Part of a small language model's weights: 6788 steps.
MLP neurons of a small language model. Each row is named by its layer, matrix (down: output weights) and neuron, and shows model dimensions 16-111. Each number is 500 + 40 x the weight over its row's rms, rounded and kept within 0 to 999. Numbers have three digits each. A neuron's up and down rows have the sign that makes its largest values positive.
A block is one neuron, or neurons of one layer that tend to fire together. After each block is what it responds to, as a language model described it from the Wikipedia text at the highest values.

L6.down31:604478477570485542503516523459546487536492514552534485464515487502559554564453492458529450517500481500490511531415501424497490533488441441508486498507478565531526470548565545479498448493489481598556554477477451516616485483468481487514499513461498530518440482482500500506512538481561502501
L6.down119:561517532546480529489490471462509531448576484553522547499437528482579428489511503517489442491540494518553507479532512472446492544515499481516476493517534538486480557523570520496457510556526453548486508456473446515588487505452523493514569517500477430465451508452538519505522449454563582497
L6.down173:559459550462504429408535513465509480468561537469565555525571545496529504499478468467527523466479437537540505540484449474504515490461526443479555511502452510498418410541624531467528498506477516475505529533392476487466502498489515467566584429489513455497550545458479581506457596558505507530
L6.down284:468549497525470542488504512496523522519537540360504452472491554479516505552449446483463520486458455482514459468563490562464539510468527430505489463537489490446505571538477549517521507458514467517452477533507521496532466502435606444503512545508510493513527476507490556515549486511560483442
L6.down322:462394470526554566535496561475526480453483560476523448438554506430489476514497501462508519534472556506453479558518510502484475500491489616505581484475487502417477476473435441481496561493492495535477561500484490460469494496472504489491531506479565501473492514464463442460510466589492540519
L6.down433:525482496432495498513535511461465489508537448465486512512452539471543479501499593436491498414438476537519481441561499450543530469457425526467503514478499442475472508463494506483543465464539465517520571523503434458517475465496569524431534485478489497523533552465386496563497485477541502452
L6.down554:492446540484497473494494520471512551401488497473503520494480498554490513504474435530450502558515465454535532531539458524467521423571476579504524484526514509514518462604505461455480467489525517470518551420512477525503536524522539477427540533498540533513491492470481485495562507444462552548
L6.down688:501517541471487508497482444464530449508541533525554476526455592465541500508460432458539554489541488485498514531534522408518581459455502427464516521532526546500483603535471507514530453477489555472553436541502499513550560430446575502499483505482477524509473518465430528492450518538496540530
Description: Numbers in stat tables. Numeric tokens in cells of sports standings and stats tables, mostly points or totals after a space, e.g. 38, 32, 62.

L4.down12:519420429510465497462492523449509483438511453396505518495570517441506552450535574457541528421446474531518475484511536480583494508542479471510489531410496465488470494519535514529492499450506383567497500504516481449537454503508519515519453576537526527489495501457560420562535540519522510423
L4.down54:523480504465478453514484454493441446557559449545410543509500465532477490513488523470472516481468515491465509463560511436490520479482473426519500530513479501479538474532540509539526471559546430494503475483468513480492436464434539520501546461453499467508407510504456528519547541383517481474
L4.down61:532523503467466521547550555454516523426518487454515518543555507471514495523523554521551471487493537462439530484479529510474410449525545421459646494465475449486524474455572562566450459473589527468513450448530507487436434469547482512462471545559517473475450470503481550502565484503461545510
L4.down117:492506558386482478545553510468472478509461513451548480488478537468427447519498517493457568497501454551546547499493528441483551545518493463480578447492527471571471458496511518528547492494457535521507496540563519495501532475535554493468481418522368552543557504536462551569512569506447485525
L4.down125:522464495480425487538487455406430489467527531470528563529440481455504477504461523462502452501501462537486433531505481440490477539466468535536546406500459444577487539515600508426525508509546567519508462546533527545490493456405487522559403531529525519545458499532517440471454496514487446496
L4.down176:541509478565529512567406531566586483479540467518486455514536497396508468471546501530530477450481478527465516505381510471455519491585528528492479544474537516500506447469512442530471505428499421505519545458526470510531483497518554475524432559542536516493456480438479479500466529483523440538
L4.down203:559492443504508484445511519466525481524480553434543501530529484463572542510508521522480465528553509492532434524513463555470534477519472462464474489541425473479555543514489512532488509492499504491425567495551440496484491526548453497568441529491519522481480520504466511514529546523507500505
L4.down438:502437508470522562558448591467499484495525468494489540599498530552478498523588467511461463484450468454568467478453485520548473465547551476526540519487540440504499409434464515480500501504508475465539476480571514479533532418516499498529466526544515488460438470476487431542513564447446425530
Description: Two-digit number tokens. Two-digit number pieces in dates, tables, stats and vote counts, often within longer numbers, e.g. April 21, 2,177,198, 6.43%.

L4.down115:496551526514499542505567464515474527515464552514482485513451452460513499532586493439489515472469521447549513496490521519486472514508424502563569542499478490439528467520495528499499421505472555507515477482450571558492433456482504568511504469453535544504505433482522416514478558513516507575
L4.down245:521496512422445456508531499458504504586491551527468570475529537470486494495469525500513530497429577489514513473524490441533440477515487510425514515508435541447515430509513409542538531533469457542450515547538498472480486437440548480504458440524518458438516513514569548492504507477515530492
L4.down262:511547478551484570498435502507526509442581492508539489515505514441467528401523514482507435494543506487426457489510439545466426524572543536487525477501500557498504498515524541466513547527470504558483553566509454497455563493425568496498452469492515499481488473492600554488410528506537465507
L4.down344:513468480497445516530523446427532591553496498499492499501523459564479489473440493445513513567477458520450498419565577453562533488518451476596502537534503502538497448520469432549497517467559415464503480509491489501509399437502519504506476531466474452507520519534421463496512546467521544464
L4.down360:470510488557464484496475564495479553513509551530492474485543515520522469514545441469521479495494500556516471425529441459435504495501517481506522509532528374456487560549486524484479486509529474451504427497448486570475529564532547461533472492426474491504476535470548435549571451522463508529
L4.down457:464449458496490526504569555538554503439464558510474481547589570523523547524490544481473532478452519543471558490492474491503486440570500508477481567499448489498499492477495497491524524454467477487437481447505465466492493481523535551527460471471521532480528538461466457501464481567508448528
L4.down513:561457516564496540476497480491503524533465451458456556469507539507482521523515506521455464515558453451548473515530515409556556420474473545534516514432520492535482496524534434566484485506494482539516461490560513493547464504443544519520531483514452480469535495504494534522485418519444474500
L4.down688:539485495546527510517407535475549481521509489538506540523506476493538532483592509511519430477495491417439505516446530567503584449507531400491525480472468551498452518495439567427474466467443537460522504471479467471494545477557467492473474511549413467531510466486483510474484549572503506491
Description: Final digits in numbers. Last digit of multi-digit numbers, especially after a decimal point in coordinates, climate tables and statistics (14.3, 7.295); weaker on word-final fragments like -ine, city.

L5.down646:480515446480520496448487527457486603451435507503497515462481540517505514477497453503466553543449522536443480589482551468431469506472518480452563506553512451512495572523531523512480608459428526444463538463500599436414492500523437502512526524462475552542451537396473516482437499526484533498
Description: Copula after subject. The verbs was and is right after a sentence's subject, often a name or he/it in biographies (he was, Egbert was, it is); weakly, hyphens, split characters, and table numbers like 18.

L6.down150:540481590520517500577546517426475499538519515534516515564516490519532484497434482535438534517489438449429509480486450434500562509451478467463491477500484581456539553549487506495458528455474526511480530576498437530496449532525480520486470485471513532530478447543475502495554552484467543526
L6.down224:450540473536492458483502520473477519435494448581433437487496470488521475515485514534491523574564436534474496479520531448544488506501565504491521477492433490504507458478535473484478529470505511521407473489474544525487548498498522473454508475546533620544529529441551496494491454530557486515
L6.down304:570492477526475523487454470515481480494498486473530405475500421448531461486544516460554473466524422495485472500488548539449466486509495471504464528522565447462494488470510483532482422563510543510465520516420517483509496464478538509502520523403531452470436452596576492459544542490568441503
L6.down408:388503484453607431492520444512520510482479459484499477506593478546527536500505553489510470476440478551494408626472575493507505422459520471540510455579491502382469491493532525522532481451561496465480529523437556449537514493431461524469532543474549553520512528521490517492584504524456500492
L6.down412:466562471518531417439451555566458597484483490598595463520511485556518508442535490510557580489544515458510548491521509526455467523514426455479450532470532465544479460518517486491580420501458513498569533519456546465481528521516485511535502507522504476519519465474445539501552548495498489562
L6.down449:453506492524503506501505481569486458506526490493521476486416466604462536433495500503529519589553490554545499405456558508540454469589475560486516471523530548456456438489506501476533479500486510519501529458561498535537561496470491442460578489508470556550533491588534414452463481524556416536
L6.down641:451472464406544425410393506538476524583497524525519480446457505487493485447490510510493513555552520473453477519486526505496437482529503473422570504570522516551460468401562505492567509506545472521482441522515540468560500551520518500518472485472484450479527528448479551532493513513482501587
L6.down674:554500498488599443500398503542463458547480477448501521516480577418437510547531470532493501494529510534448515442485504469420499473503473533462472559475482474522508544543487492474568524519537468444553532530568510370503515517489529565563489526553429544504518508536537493508498464505500518520
Description: Word-completing suffix pieces. Final suffix pieces that finish a long word split into several tokens, mostly -ation, -ion, -ment, -ization, as in Taxation, Repatriation, Sustainment, civilization.

L6.down22:525503484548435450544431491512519518442561483474497436475426576463532453468473516500552434479546464453473524551514469536503456459540546495513524492544527501452515487534502447538512505513537470477497493550516473553543503495508500617477526513516508470483423499553475486461502455485561541477
L6.down329:579476500483465515484468550537482476508527432486479507469558506475497504501496465477498545499513423489495459530578506481492557546491499548572471470535446492507484492469522468439573525484452493523416511436468466499482483489437535467561563511516481520501554537501504475562492432501580475498
L6.down364:485544562519522520480525521499438498486475404496528454498549525491489516542517482438462516536468548547533558526476503504548487488528553486552575520524510493534508604440424528536508479516539514519491494511528496538532553466485482508513474555518496450455473492414535521485479476502452537507
L6.down422:423519533571443530511462454419477508503449468476424513439542506471507508525488507438496556530498526516429533517530566505521440520427504496433529506484482498500452483454528516492496598517528468507453539541450544529561518529546523525493538533494509543465449446509437516510498504500492474499
L6.down491:477479483556490469494476450502522479543515475558466512511480537560478460478488501455478542463482443485472486516540414462529509464564505524500518481486539478519505479499523487442539489548483456599559447475492524519465561460471447563394502455524507470556387508453464514532552545528494528535
L6.down519:509419486549460497454489505496540528460507481482586522482562506485479521441515537499434461482566532459552577489552431480494482550516520549497486495505499513436502506445458572579470528453531452569547542411467429499573511511517527527455519442473530506470430524466493525499534432506537508524
L6.down652:550500519554507515526442501477524467565572496495543444503546409532436565570494566589499484458553470554509513457499496492443514499474491493529539484534527453425464526473442517524551570479498562526496476480458485465499488560506489478621499537472561521535459539447432469426520513476491502498
L6.down699:520444502505522489490525523509497516501486507442535598464486465531511508466463530506515456579494492489502507526574577520530510462482530470525491505527565454497476529517503518471539481493456424464583510556501530452475470492482500521420452492487497482481450554523487526503477537516563550506
Description: Final code/number fragments. The last piece of a split acronym, code, or number, often in tables or IDs, such as the R in SOHR, the 0 in 15.0, or ISBN digits.

L6.down19:416577491470446536519536500512543493532487522464536435514448528423502449502526444531492534522483557499519524546431614518510554429486578535546548523522482478492495500538536547529467481426483470541501542472532519503556516473494512552498533532522474477558521476497516510478466572538545422488
L6.down100:499442478490519472527491493529461505468515433509521536554496532561489460497473536527568397486484513440479430506579437554522532494532538520559547494496479514495536513526539467482491535490483480521492556527532578484487538513455513454426497421535561479463536427593541482469488513509478563527
L6.down338:475509470566470481514489526571484507488545530543565429528442493449433498496569466548379505516530525548569473432519511525511502466474495484447548478470508458539461530529460518500516474501538472456523535517516451473503458429474524403457434522502465468519605535475482476495486590523474519510
L6.down354:544577574512509529516421553459494524543504500411548485481544454514526536556538460521465474591521482429513505442467493566482487486522477504483511452489525472495509564475451558457479450473460499532512523518467477534487512492443529518501436491466416510532521492475480558445537556523441496477
L6.down417:517553593573522505502426520513529531577508435552483476466432475565451501554432516470448491490597445510528506504525535485485485507499522495451495514476512486461487506487494433485552500486479493569446492535384434503532462508531467540529498475549449516521503504496546466480516520461536381515
L6.down531:449557479524501491514529436572515534607568524448563503481509449462483520485486484470506494488477495521536455459573548544527466552542453544578514527551516531540506569441458484486473542536568518416440465489467482510462506453410506464557520478612518444468499431542573410506485507510498462536
L6.down575:457500526496487515486556492471472522476532594609522514481458485411519496452506536519464522549507465523586560518563430486443560490484438476486515471533467548433532471523497491465532575501460512518577515502468435528509617465519467518457480581506521399504519447507536507534469500408490396591
L6.down693:478472460509502520476477570447514511478494569514602527510478493551431581471521529509521481478497484514483532535546507515518494469537477468499486496404538519398449469527555561508522476454482487487520492485477470417464559520409523465551490547521553470487496492497474463473514440439508484588
Description: Structured data numbers. Spaces and numbers inside coordinate strings and pipe tables (e.g. the space before a longitude, 377, 41), plus "place" in "took place".

L6.down121:504514464533501423511477539495457480495504544456482570537525486518505486507486514454511462552539500498496456543463473490509479586514426456490501456565500457512441474505583544461479466466523518537548488542455444523421515556455434514493428529452609529503456494530472513500465513584528546496
L6.down239:544439537449482475504469542478560540496515497506510511512489538505491569533435479532506465485524488485510473554535507469462593527510493434445507477488423465440477459493560498493531458555536582525537497503428514575529528493447449542472492462463431504460527504497523481507408521477454472485
L6.down253:413526531549529487536440478465511498485520487483559468451503456590545545525477494514472487529483506504510504443491489505490491534498458507516480490542469497513422559476466486532516544481466582486447527499457473470481523523491485453496444553534555575425551490510488495415448458533506454476
L6.down353:554529515476494500468466502512498570515488489518586497499474551473492475491465521500544541524530519465538547495493544472520459501522556512551547483543474578513504533476584501564521521554556449537464435533494535485483482480527515503459490482549485567408484525501523588491467494516479454437
L6.down369:531408494504544480489527529460527475508527517518550484511519451489480521430520550498555459481525457486498502511484455456480517497483495477456613517483458504405472502467468498517511465488516479472538488511465485495506528483486495482491513503508516435487463470451469505529486538500521531558
L6.down436:498457446540492442544489479571481532522462553516550521519483573474488499472518419524492534470558541524557560540462512548522428451522490577433499589542440574581519517474421517575518515493496498502471463437531496460538542465471480557458394406542467457500536524470491493494483501546516490568
L6.down465:502470530476513427515487486502512543442472522604520621497494418510533476462593523496500477449500473495536547465560526475451430557540512514459495524543513519536468458496514445482520455470497507465458512492394487507469519486467499507468562533442482462462474482528439518474464484440464528530
L6.down634:528481499539510490471459581476472430493486532595498528545497470502467507512543495564512480482468502472542520554522386511447452502484431521498519485515520537490444490541530485490545450519550581564470512507470514430557552444526432545498492471486492539524524509589450565458563536501455555475
Description: Split word/number starts. Opening fragment of a word or number split into pieces, often a lone G, g or K (g|ene, G|aming), or digits mid-number in tables and coordinates.

L5.down164:473521579437552456550514525504385541481524462554531503494508433453487423493581496556474529485531493445512510545483459542550532538499421557529570480505509424537529478530588445478519429491523468487484450556431511481545473580565484494499516537477508553514505439456447456532529491431505492506
Description: Zero cells in tables. Mostly a standalone digit 0 in pipe-delimited stats tables or list values (e.g. | 0 |, 0.6%, L 0–2); sometimes a lone word-start fragment such as gr, p, cons.

L5.down4:553519437525476515521533479500431526529489499481449489468513432507466539489542536495477524446533500497546455485485513543515527495523477502447520520461554533546526501491467510506439543475539454558503448510508557502429539484493549482456537544475530428451460444461470461544528471531538473569
Description: Word-final suffix pieces. Final subword piece completing a multi-token word, often before punctuation or a preposition, such as require-ments, develop-ments, convent-ions, interpre-ted.

L5.down661:533515494485471498529428531605533486433512569494543467528453493451554453481584563484489481503488499480608529520484469546528547493506534534562552481592495487435439477407473505518504497440468563477483528465453448459529571471487546492428507558470484585499459589467523521430506496526548463577
Description: Numbers opening table cells. Two-digit numbers starting a cell in sports or statistics tables, e.g. 22–25 scores and 22 March dates; also sentence-initial A, On after a period.

L4.down52:402546489469471542497523526501586517422530522503546551584471531429476581506460482498451484547534541495517543465536517565517576469462504581526459540441466538491439509530478524527486490476515521491541515454514490540493529480486466487467455449451494552503428538445453488443473518556515576501
L4.down183:498453539534505494495495503504511540511458489526562542538443521496489472583439520542535527451485525527550511539422502508483480494520472587493524445503546508456476568361570519467455485523465571479555513514532453483513455515439476559547547515577518502522519423535436422454554511519498521507
L4.down260:467475526588459474552413512519530530467469507485564489479483490538537516483460535518542521480483437501515475491426554539506507518482491483497567543552486480529553528480507533486550534500489486476392525549484426612502500500597481545437506471528424437500519451544483523507486509482580531487
L4.down424:496517533519506434537484472434506518414513448542463473477481546543548463530467500555433479487432502424485521582385492488485545493550438503442576517548518477402501484517602503564551492468514593487458536538507456526567474532523467499474475422452556508513498562420510516455523504530474555542
L4.down445:460524457472535534524533485525505494500487583512552475448500489470522542489521552532520488543498510492464553566477438512489488482438431506526576458488460563494551461503535469541481504513455447489421481470522421481523483492485576458486445544545504585573525538500449452534496461449509595404
L4.down508:452458439488562477547506548494489542540504492533432490524487545494478564461453473539517519497522483552486561479453509494504466494420474484580490480532514475501523469513606446526579506514447452456548474502490506475548531460454475530544468460483534495552497529521574500514504461418497488518
L4.down546:483501494562517467513451534520540449469523428509529537475537497434483521516529553454550470429512451482503533520467473444460437452495461572464542441492485452482571485502447428512548476509505504499537568471566530552546512453476459480524585506469562546478450498492524541515503499564503500517
L4.down617:443518503514520507433485593497543536480507519461544513520486548481519550567543530529473521512533470502469467492498481491502496472481524469430529473444463539523463457513462520459527547462516503556528567494485473497586503447526526427516428476558511424512484476563433497539457444506429488564
Description: Decimal points in numbers. Mainly the decimal point inside the longitude of decimal coordinates (86.956111°W); also decimal points, year digits and table pipes in numeric text.

L4.down179:573525444484502481443525508498536550481525503485446533457509425410491574492494530553524489525534506465488490500605516487540476484431556503451480489439439524475541543490551542567464404520457504491528487498476476555527449488554465525504439539455500502521469462492476506530471501472462492551
L4.down219:461573503550510489515556549489541462492545477546433465460514473545563467496478549416457518497535522599537459524468518504497439452492537489480483504479533538459506549422500463487487495465498503494498504488563481617577448436522557527531506451476431486536480440440572542424539554506543467499
L4.down323:492510504511522503460613564476498492445549515501479528484513429495544473508463498438545515495527475554534514493490513518506548543467513502527571516494520475558497477473477560499474496480476496494506523495495421549458527539443536499468551549496535572587499503504479525542509496520496478485
L4.down349:509528513520516513491539535494466529520550529573542511477475481525465489449478344456444491491499488523495566501500506474465462516502493508447540522459470507517471440514473460480476492483560518567488497415505429552524503575482510510520547489543450416478505553493470499536478513407514496508
L4.down376:447439482527507527451483537528492464440519512496541502455487491497570483451514535554550463489449513547471495487577523547477442544454501506475525591507572464526516452517514565565451481555492520498546503465489435460477505530603472505517526488554490488461558498484498552466531513492549490528
L4.down544:517496499505520415501518472528487482550489494453507492420606462491431550461454491590579486486583392496519440502498455515461507530452456463530542511516537469561542513581570517505500508492544487444580537540512449475554520546528457458518495554469541467487507531512422497545502507480506488478
L4.down609:512493458545541504497504542515470443555501520490517461525536427418458507469616495478457533514471489461473620509497455501465479501532494468521532525461492526518518550440590476495448487425521554473500537426571464469500481552487526481511476506542491487525578431463558475499545555509469570511
L4.down644:513512409459550518435494485496522500454497443512447567488440484447534483463469532535525467473484508398451453545498531467519576548516442488578514515495384463514504430480483490520496518480435523530589516471482514488524492560502488513552502509441453480484525505573522489500574517469452532523
Description: Word-initial capital G/F/C. Single capital letters G, F or C opening a proper name split into pieces, as in Goupy, Fusion, Croatia, Gaelic, or an abbreviation like GPS.

L4.down78:550558534461510547550559542468467523525529432540459495481429557531492450501466487432547494540539496474561500509465530485531532468491449415496550476533415512514509417468513510513610477511501520531512448459477483574482483465563513563467534527562508436522472531527490529427444502527430469501
L4.down83:497446528473487525458553518522456464521492506505515435507504516512536533579588481437529478501523563528568505494443536483527536523463478475487451477525490510455485450539487487454501511474487505514542486509420529489514512476495495478510434527481516517452479480436545410554467498472474463589
L4.down122:441523623525538470523482518386471517509492433543463437464467504399495503457501458470487468515468420543505517541568496507548494534498515527551488553536533455604539475544503539551523513518489460514469467434511518508517447451544512499444480484482435532501466501512503533502526506546504514526
L4.down178:547457548525552514478470481483483419530485528523417521537492486488490481466560403443441528465435522515517554534526508412482488518476529456563477550497497534511459507510468564536469466509519554510579460501560526447521538484537513517505462527551505468469460530425507537493530470445493506552
L4.down196:524485540489481474507611523445479582460511459495502543575560518495456480481531471509509503461507450490457548471539467510487501521482482463555513486455520494570434493489484481432486577484519470583549530473538558521494534475465531432524552499617418555520452510498466470517540456527535539538
L4.down277:547488530426547497516483525508535464501449492437446491508462492500497517521555564460435554579570499485499486510471527435534575463490530532566425441515496464504494493542522512556498472544508369517510505469472580485512437435475492535493514570561468524455493488458537555468537508520490482502
L4.down306:538481552455506517474631476576512463508486596503524483524535435455516482483459502490531427484569462507535485481482494484559541506464524499603475527474500507442522557518525510521512470487457547535538480509498501516451511483420528430514544536502513562457599493527521488467479582490503425448
L4.down380:513470496429508467517578493540527449451523427466461485469509518491456421518507462458497495502594574473478541543499494497574483536493475492468422485536443564499518501500606530466481493507402508524461508460472503473485552455521530581535510518494568512481516499446437512464543505492613551428
Description: Final digit of numbers. Last digit of a multi-digit number before punctuation or a table bar, e.g. coordinates, gene IDs, ISBNs, page ranges, figures in infoboxes.

L5.down639:483522508501427499530441585585459469502527479527565549510446455549537503475442532535460489523483560414463538486567543512441514445535506474504419487538545530485486496497571496461469411505468508479506561431518597501547431513421527584516588455420483459460493457491521570480515454456562528460
Description: Final digits in table cells. Last digit of a number in a statistics-table cell, often after a decimal point, just before the next |, e.g. 1.5, .923, 52.3.

L6.down43:437451412451547524569515508487478563415508485517463535554509507494501479537501506473432542479515474561496421516494489462524537457555431482531466531567564489494562522462542503416532549532480455437473457569525575455474518466507460516501526517505509537453473536439507549417550462480511453522
L6.down254:500491509482504569498567511447535556481488506498438558552529565532484533479418510490464520468507495563470427519475507451445513483473501519548471502479407486524486440560568464524503546521523522497538471508504491536427476457488479509482545550551526434513518557449467489476488528566513473553
L6.down399:480450473495489427483512527483501467556472529554513516493487519554486560491502494535448554507495475513564551532455533445476504482503442576549516541539534523495546549441532480552537568479531499493502456479543548442499545548530544526500498449516547471478533457464615513504467418560448471503
L6.down407:503464495552514443469451545451502471509492537503470503473505541495538480512461510499464445480474455435511471607499521453508497496520482562550525493494453564500440515526565486509518554495522570443498444465498525496560510508392469488581545444464507500601551534448473571476482489518426507569
L6.down545:488471517485501439466456487508379517572536468498495591502494518483435515491492496467515504532528405515474481507563523479537539530442538494510541539457571507469521521608520569505449459477520562453515417549565515551442494446456515444526524520482497536520597511499494562520497525410461486563
L6.down616:499456490408456579499516563545448482525444424573460519514491473532457538564513523473536513499504486514539522478514537458458518488586442550508508525538506455484466545535510469560536463441531541513484496479406541521528508496529507492460512459453496421557522497486473461461457484449473484509
L6.down627:526492495549512523529477536498488388520537578481526548464535516511483577514511473465510515546570478433496403494482525534545522449474504526494514489489514445474481555483506570541569513541463492444536459524513513422483517482484548444488487428520512482512516579496510503481494504505499545489
L6.down668:492478565454499467485474508517472467515494470509461486560442544567458468461490421457496495480540487512466500425531497475484484533507514429481477514477455443502478432523523471507478487494482492601469528469553476528524476468536509488516501468474385541518467547512548489542552520506533440603
Description: Clause-linking verbs and conjunctions. Auxiliary or copular verbs right after a subject noun phrase (was, is, were, been, can), plus sentence-initial subordinators like While, Although, When.

L5.down367:488454549422502451566537543485479538486458537500527486550500509512552526539510530421506453563490508510440445509468471468522485492570518499552496469490491470468514495537508480481512487523436483440481456444495499527497527450466506512494588455502487501404484456496498527528482553389513538526
Description: Final digit of numbers. Last digit token of a multi-digit number, often after a decimal point, right before a unit, bar, bracket or punctuation, e.g. 53'3' mm, 33.684333'3'°N.

L6.down9:608568477504512470482545452553506500510495473476529510495512496496522424407449539486489477496426505531428484522536511517542457554514507541533520507541581540560467566514448564470514516441467442496471454456561524480509477487500527495493575485551576506498492576472420524535476415491556580469
L6.down47:554549498446505486488491511531515479552516418490488438521558512490505523558482548462464503517424540600529489439502442466446479556512494468512463473539567513537432525457471556517485577508505538527520459531494506518605500492485576469503521527520447525471540542486471509520551473563568555491
L6.down107:490444543584519530442513506509538547499496530529535467452485547482549515492478500502481452510559523550536540482420504506537539533444478444483520471518514520405519570538495460606518495517509460505549585443576447456503461574452452564550524566501484510457528553539503465531482472508546507537
L6.down166:428493510501506519544451447505545491511503524473495511492523475472464497521478497530498472550504530496446525504480470540531490559457508442563555460495542473437478530518488541456523559449461502463449469561561514579527478542541504421508485508504543550511497594464469419481570556533452455623
L6.down181:569558535472456491543498487510430470520440523454478580487460504483463516516429486475545513524458438457500459415554473473461521579496496442501530486456524569483554535526553545490504551521528486536511527478494475563473462533444465565536488461461514507468543417461525443530449448501460435516
L6.down231:486590462435513448515551526509407532531437460455505480518445563522486452483460518502491516566488448398488531494528520574500465504486484506524533431501525497482557491532501478486541444542566414500502473470611500498486436483506549540409465467493484531497520513507552533541453550465509568493
L6.down394:479476510508508539478512581543553460509519516464498531506482410466508490439566428560471420483479495520456560522506517541528491523574531494510536574455517544486423488512527482530494586456514538554497559440551528534527530533469533458436526527495548481475497446485502534456384546484473537576
L6.down406:521487474520478536461531512530407547528432512520526525501481515583585488497526480445612545455492463505565477541520487485502413480558541504469487508436537566515528485455558507534473485516524511473508436469512396528505524498474476559487514451560503489496481491535553439546495507514494483507
Description: Decimal digits in tables. Digits just after a decimal point in numeric tables and statistics, such as vote shares, percentages, climate figures and coordinates (59.0, 97.9, 43.0%).

L5.down137:529574499525427589556562497541437522462466485600502550590484535464566488533528481486544469595561455465536473507480568492485547481479517509513446464534491406531522480476526508542577456472449502472474470461496535506468549522449518477533502472589488481497477503448512530440436515547496512559
Description: Numeric values in tables. Leading digits of numbers after a space in stat tables, infoboxes and vote counts, such as 4 in 4,486, 17 in 17.7, or 11.